{"init_std_up": 0.0368, "batch_tokens": 16384, "seq_len": 1024}
MLP neurons of a small language model. Each row is named by its layer, matrix (gate and up: input weights) and neuron, and shows model dimensions 160-223. Each number is 128 + 24 x the weight over its row's rms, rounded and kept within 0 to 255. A neuron's up and down rows have the sign that makes its largest values positive.
After each neuron's rows, "fires in" lists the words (lower case) most often at its 100 highest values on Wikipedia text that the model never trained on. A number after a token or word is its count.

L5.gate85 [142  97 124 149 106 132 143 164 140 115 127 162 119 120 129 122 125  91 169 156  95 137 154 126 109 137 125  92 131 154 104 113 161 128  88 152 138 137 139 147 117 134  97 153 131 159 132 106 140 135 150 111 141 127 154 153 112 121 184 100 153  94 143 139]
L5.up85 [135 138 122 108 116 144 132 130 124  94 108 130 149 122 124 134  91  96 128 195  92 174 119 137 162 153 137 112 150 158 145 148 145 117 125 123 136 158 149 144 174 126 123 145 131 163  85 161 159 120 137 108 132 117 148 159 118 126 115 116 145 104 109 119]
fires in: "at" 66, "under" 12

L5.gate150 [155 169 131 123  87 153 130 110 117 113 121 146 118  96 123 141 124 142  68 136 130 149  87 142  87 148 170  96 159 109  79 142 130 133 142 145 169 140 100  81 106 138 150 110 145 159 159 153 129 131  87 144 125 119 141 123 122 130 125  89 135  93 164 142]
L5.up150 [ 94 128 187 103 129 111 103 166 103 163 157 161 143 132 113 139 131 115 191 154  90 129 179 174 147 137 118 185 102 128 168 106 150 109 124 142 157 162 179 131 126  97 125 105 141 122 129 157 135 103  94 153  75  96 118 109 143 128 113 150 168 128 127 138]
fires in: "march" 26, "july" 19, "february" 10, "november" 7, "june" 7, "december" 6

L5.gate607 [135 126 117 118 145 145 137  92 122  86 119  92 113 112 108 158 105 134 133 129  84 131  88 165 148  97  89  87 110 115 122 125 132 136 134 159 129 119 121 110 173 161 111 165 140 157 114 152 147 151 125 113 122 111 114 121 120 140 138 179 137 103 110 122]
L5.up607 [118 147 105 118 152 116 158 142 141 145 118 135 115 138 175 145 138 113 109 137  88 137 132 144 122  74 143 119 192 159 151 151 125 145 136 131  87 152 121 119 152 177 151 156 172 134 110 174 153 119 133  85 139 136 145 113 195 101 132 157 134 114 147 150]
fires in: "at" 68, "attended" 10, "from" 6, "and" 4

L5.gate675 [117 171 114 172 118 116 147 126 111 127 135 132 136 109 148 126 109 155 125 170 112 173 128 100 156  86  85 145 135 154 129 105 132 113 165 163 143 122 139 216 119 101 105  78 137 141 161 140  79 155 117 112 102 174 143 137 135 105 122 116 137 122 149 114]
L5.up675 [ 99  97 136 170 167 122  87 137  87 141 137 111 130 136 182 116 112 129 119 128 150 107 135 159 137 133  90 127 117 114 123 149 119  88 153 166 165  92 133 130 152 118 122 141 128 125  95 141 138 119 157 118 120 107 161 114 154 109 110 139 180 121 126 157]
fires in: "with" 60, "murder" 4, "may" 4, "are" 4

L6.gate153 [141 121 147 154 128 145 119 179 132 146 101 122 176 124 126 169  91 120 193 122 110  72 106 148 141 125 124 159 139  97  96  71 138 112 140 210 102 116 151 157 117 151 126 152 141 134  91 107 142 105 144 140 107 108 160 121 151 119 103 107  65 135 106 144]
L6.up153 [118 119 108 109 130 123 153 107 117 126 133  92 142 173 114 121 134 136 154  91  88 140 152  94 134 140 148 105  97 143 121 160 159 119  93 137 141  83  95 129 142 141  99  94  76  90  83 146 142 114 139 121 117 153 118 121 152  98 116 138 121 117 109  66]
fires in: "new" 26, "small" 11, "old" 5, "common" 5, "current" 5, "original" 5

L6.gate405 [131 101 133 125 169 163 140 121 159 117  29 147 149 134 134 167 156 112 140 127 136 100 134 159 155 105 182 130 122 114 118 157 129 133  93 139 125 130 120 127 113 113 192 135 150 138 117 104 139 101 105  68 118 121 140 171 112 132 114 147 136 107 122 118]
L6.up405 [143 106  94 131 125 162 107 151 128 122 132 124 127 135 117 154 142 149 125 129 133 129  90 164 125 115 120 134 109 112 126 141 144  96 126 112 167 131 152 111 143  94 130 166 167 155 130 131 124 150 119 140 135 133 123 133 106 143  52 134  99 154 145 109]
fires in: "this" 24, "title" 15, "that" 15, "same" 13, "so" 6, "said" 5

L5.gate650 [139 150 136 106 138 116 153 127 126 140 127 125 110 174 144 132 115 130 138  82 124 108 157 140 134 143 122 116 132 118 112 123  80 102 103 137 100 108 125 122 125 143 152 120 179 107 112 121 147 103  89  75  93 125 121 134  87 125 143 102 123 143  83 154]
L5.up650 [136 105 102 116 144 127  85 127 135 132  81 127 136  92 168 131 109 158 117 148 149 184 162 146  92  99 144  80 167 161 122 125 125 149 162 174 135  90 128 131 164 120 122 148  99 130  96  89 122 122 153 102 110 107 110 128 110 130 101 109  93 171 154 129]
fires in: "in" 40, "despite" 5, "began" 4, "to" 4

L6.gate484 [150 129  98  99 143 111 143 129 145 143 119 118 107 153 163 140  88 134 105 110 116 126 128 150 150 101 103 138  90 108 143 127 116 145 167  77 119 120 128 160  55 146 131 142 158 106 112 134 157  77 122 121 102 157 118 122  69  90 133 119 125 118 113 109]
L6.up484 [ 98 180 127 169 145  81 146 136 136 139 122 106 161 165 134 125 122 127 150 114 130 120 116 102 102 161 105  96  99 151 110 113 141  89 111 120 122 137 136 108 120 177 116 177 145 114 168 146 126 120  96 155 144 115 119  98 139  36 149 111 145 137 148 175]
fires in: "he" 59, "she" 17, "english" 4

L6.gate288 [130 135 141 165 118 131 106 151 139 100 114 155 105  99 102 115  94 101 100 133 106 119 137 100 115 121 114 147 111 146 147 139 144  75 133 170 135 101 104 111 124 125 172 115 148 146  92  95 128 132 121 166 103 126 158  91  87 158 170 156 119 168 127 173]
L6.up288 [ 84 167 101 120 107 123  84 118 117 105 108 139 133 155 173 103 138 136 138 149 149 103 138 108 127 156 120  84 111 133 142 125 116 118 126 130  77 146 157 130 149 135 101 153 130 108 110 210 132 144 125 129 154 102 145 125 126 133 123 101  98 114 161 134]
fires in: "in" 85

L5.gate63 [174 122 134 121 118 143 142 163 124 144 115  76 152 151 153 110  68 128 157 109 144 135 110 131 105 118 140 117  84 157 105 123 146 149 108 133 176 121 144 112 123 149 140 100  81 122 157 126  86 113 136 129 122 125 129 160 115 131 109 118 143 112 103 121]
L5.up63 [147 160 103 130 104 142  87 123 146 107 117 107 173 106 128 113 154 148 134 162 172 146 119 128 173 126 137 136 156 157 153 109 135 129 105 109 116 137 145 167 154  91 136  94 123 126 132 122 159 168 135 117 103 146 161 115 105 161 115 171 102 115 123 124]
fires in: "the" 55, "its" 25, "their" 6, "itself" 4, "s" 4

L5.gate219 [138 118 134  94 111 123 118 201 104 128 159 136  93 124 146  86 152 135 139 151  96 138 190 104 106  93 132 103 107 168 128 147  95 140 148 107 111 132 121 178 124  76 112 122 124 146 120 119 168 128 160 135 115 143 136  99 107 140 136 136 113  86 143 120]
L5.up219 [119 125 114 104 115  79 132 169 130 124 130 150 139 108 157 151 142 138 108 142 116 158  77 145 151 123 158 125 121 124 112 141 155 126 135  81 137 161 136 128 150 108 134 133 126 178 168 168 149 167 130 155 100 112 114 126 165 124 110 106 140 148 126 123]
fires in: "it" 20, "avenue" 8, "design" 7, "subsequently" 6, "available" 5, "designed" 4

L5.gate433 [166 116 150 147 102 120 151 145 109 126 158 143 153 124 134 128 140 129  92 128 154 117 131  91 108 116 120 127 141 130 121 131 104 110  95 131 154 108 140 108 149 120 165 118 111 125 114 105 111 135 174 156  91 118 158 180 120 138  90 143 132 122 126  93]
L5.up433 [140 117 108 149 136 100 116 124 115 117 123 128 118 145  96 138 113 104 109 125 144 106 114 125 154 133 124 149 141 134 125 135 136 103 112 113 155 144  94 112 151 108 135 110 102 166 140 198 134 118 117 138 112 180 119  99 142 143 117 149 107 137 126 163]
fires in: "in" 80, "of" 8

L5.gate547 [108 172 128 155 122 128 160 130 150 124 122 115  88 119  77 144 149 139 127 142 142 113 185 118 156 106 150 120 146 163 154 108 159 120 114 127 135 124 141 135 130 110 147 122 137 121 128 125 139 109 103 113 101  86 152 140 130 146  78 111 120 112 127 105]
L5.up547 [122 126 139 149 150 111  88 123 112 148  96 127 105 159  91  99 104 105 147 152 161 174 111 120  94 122 139 127 151  89 105  99 112 150 124  88 142 124 147 164 159 113 143 136 119  83 138 142 146 135 167 115 148 122 107 115 126 132 118 102 144 122 126 116]
fires in: "as" 73

L6.gate547 [151 107 109 115 128 156 128 120 120 120 128 125 195 166 156 107 114 130 104 148  90 119 151 122 109 131 129 146 106 156 155 125 182 169 144 114  95 137 145  91 114 164 128 145 109 115 167 118 117 111 138  77 144 142 104 106 145 154 122 114 122 133 173 136]
L6.up547 [128 153 128 127 122  90 142 118 151 140 143 150 154 126 129 140 158 138 161 109 119 118 131  66 149 116 127 127  95 147 124 113 158 134  90 117 108 200 138 136 126 151 125 113 136 161 132 120 145 153 100  52 116 130  97 111 165 150 124 113 105  71 148 147]
fires in: "adventure" 17, "century" 11, "administrative" 8, "district" 7, "administrator" 6, "administration" 6

L5.gate665 [123 112 105 149 140  76 154 129 175 104 163 169 166 116 176 103  92 138  99 104 156  87 129  95  93 120 119 125 131 146 111 172 102 135 144  99 145 115 127  91 150  94 137 133 165 152 137 104 138  96 174 108 119 131  89  93  92 122 105  93 156 152 126 156]
L5.up665 [126 139 171 160  93 132 145 144 112 173 110 120  68 129 145 115 113 143 145 148 127 117 148 160 105 102 100 136 138 112 147 143 113 123 186 119 147 122  94  85 140  93 115 125 116 150  93 112 111  99 164 115 141 112 125 140 105  97 132 127 140 132 144 111]
fires in: "in" 65, "s" 7, "series" 4

L6.gate200 [128 108 148 115 180 151 118 121 114 132 155 133 107 113 141 140 131 128 156 147 134  94 112 126 133 131 118 130 172  99 169  96 144 160 143 130 128 151 121 122 156 110  95 132 122  55 126 147 100 147 151 119  96 119 142 191  94 156 129 135 119 149  96 151]
L6.up200 [ 93 128 149 115 100 134 128 131 144 118 137 130  77 130 118  98 115 127 126 140 137 123 159 183 109 158 122 118 104 148 102  96  94 149 160 130 149 151 124 130 171  55 108 161 143  91  70 159  89 127 150 131 134 125 175 160 109 174 112 142 108 148  98 125]
fires in: "released" 24, "by" 8, "genus" 7, "opened" 6, "built" 5, "launched" 5

L6.gate133 [108 147 105 139 174 113 107  89 192 149 117 131 134 147 111 111 107 155  92 176 159 133 163 116 144 150  77 108 150 186 136 114  76 148  84 117 121 140  90 158 116 169 154 129 129 115  84 123 164 121 171 122 112 104 111 139 121 122 138 145  66 151 174 162]
L6.up133 [135 158 126  84  75 112 106  94 125 145 105 116 127 116 116 166  89  93 117 138 120 142 157 141 125 148 132 145 116 116 124 143 147 121 154 110 131  52 103 112 111 130 124  98 125 111 138 118 145 129 100 124  83 138 133 115 100 105  59 138  83  98 181 152]
fires in: "the" 26, "website" 6, "isbn" 6, "age" 5, "attended" 5, "children" 5

L5.gate115 [115 104 143 110 101 129 113 145 148 124 127 148 113 141  66 166 109 126 128 165 132 155 158 110 127 136 129 121 114 136 120 152 195  86  99 115 124 125 147 103 150 151 109 112 151 117 124 141  72 133 123 169 133 124 163 130 133 162 155 131 124 186 127  93]
L5.up115 [128 126 139 139 161 119 171 135 133 130 144 135 150 102 130 155 125 156 104 138  97 129 126 105 145 142 137 101  99 136  90 122 139 161  80 145 105 144 118 103 168  94 101 124 112 122 159 171 122 131 131 170 135  90 143 138  85 114 179 100 140 140 106 142]
fires in: "he" 46, "help" 7, "held" 5, "helped" 4

L6.gate265 [163 178 152 165 160  83 162 110 105 136 129  88 128 180 180 142 129 132 118 182 130 128 134 146 113 115 131 135 131 142 127 162 145 143 151 136 138  77 120 127 135 119 108 124 132 111 115 159 132 140 113 109 164 149  98 133 169 101 126 105 113 149 111 177]
L6.up265 [146  94 148 118 104 127 166 126 175 119 125  82 109 126 145 155  99 136 124 121 111 142 156 116  99 129 133 130 139 151 122 117 133 148 142  93 144  97 131  72 127 141 123  91 168 117 189 148  85 126 114 143 103 150 131  82 146 153  72 137 127 133 134 115]
fires in: "january" 27, "at" 15, "april" 9, "february" 7, "july" 6, "march" 6

L6.gate319 [126 115 130 152 130 119  99 137 134  98 159 141 110 182 118 137 108 117 134 127 130 134 130 128 173  94  94 128 118 156 106 112 223 151 118 127 145 122  98 116 147 147  93 161 115  78 118 103 140 100 168 138 146  97 156 124 142 107 106 145 144 107 127 118]
L6.up319 [103 139 120 139  96 116  93 116  85 124 101 154 143 111 102 109 108 189  86 104 110 127 170 123 145 125 159 101 138 142 143 170 145 144 162 113 144 144 117 105 170 149 146 143 139 155 138 103 130 144 117 147 108 146 123 121 132 114 168 115  75  64 149 124]
fires in: "the" 38, "all" 8, "it" 6, "than" 4

L5.gate546 [107 136  83 137  94 130 124  73 150 141 103  82 117 121 139 114 107 121 118 128 127  97 131 119 120 114 145  79 142 136  84  78 128 121 183 106 176 136 145 121 129 105 139 113 131 119 103 154 143 166  90 127 167 132 135 115  78 104 156  67 133 152 155 101]
L5.up546 [149 130 168 113 157 119 121 127 140 193 135 138 146 152 150 132 151 112 100 123 154 125 141  53 148 108 136 104 138 158 127  98 116 146 125 135 124  89 163 139 117 116  96 147 144 155 128 107 165 131 158 156 138 121 113 139 115 138 139 140 120 123 129 110]
fires in: "not" 42, "also" 7, "have" 5, "is" 5, "has" 5, "still" 4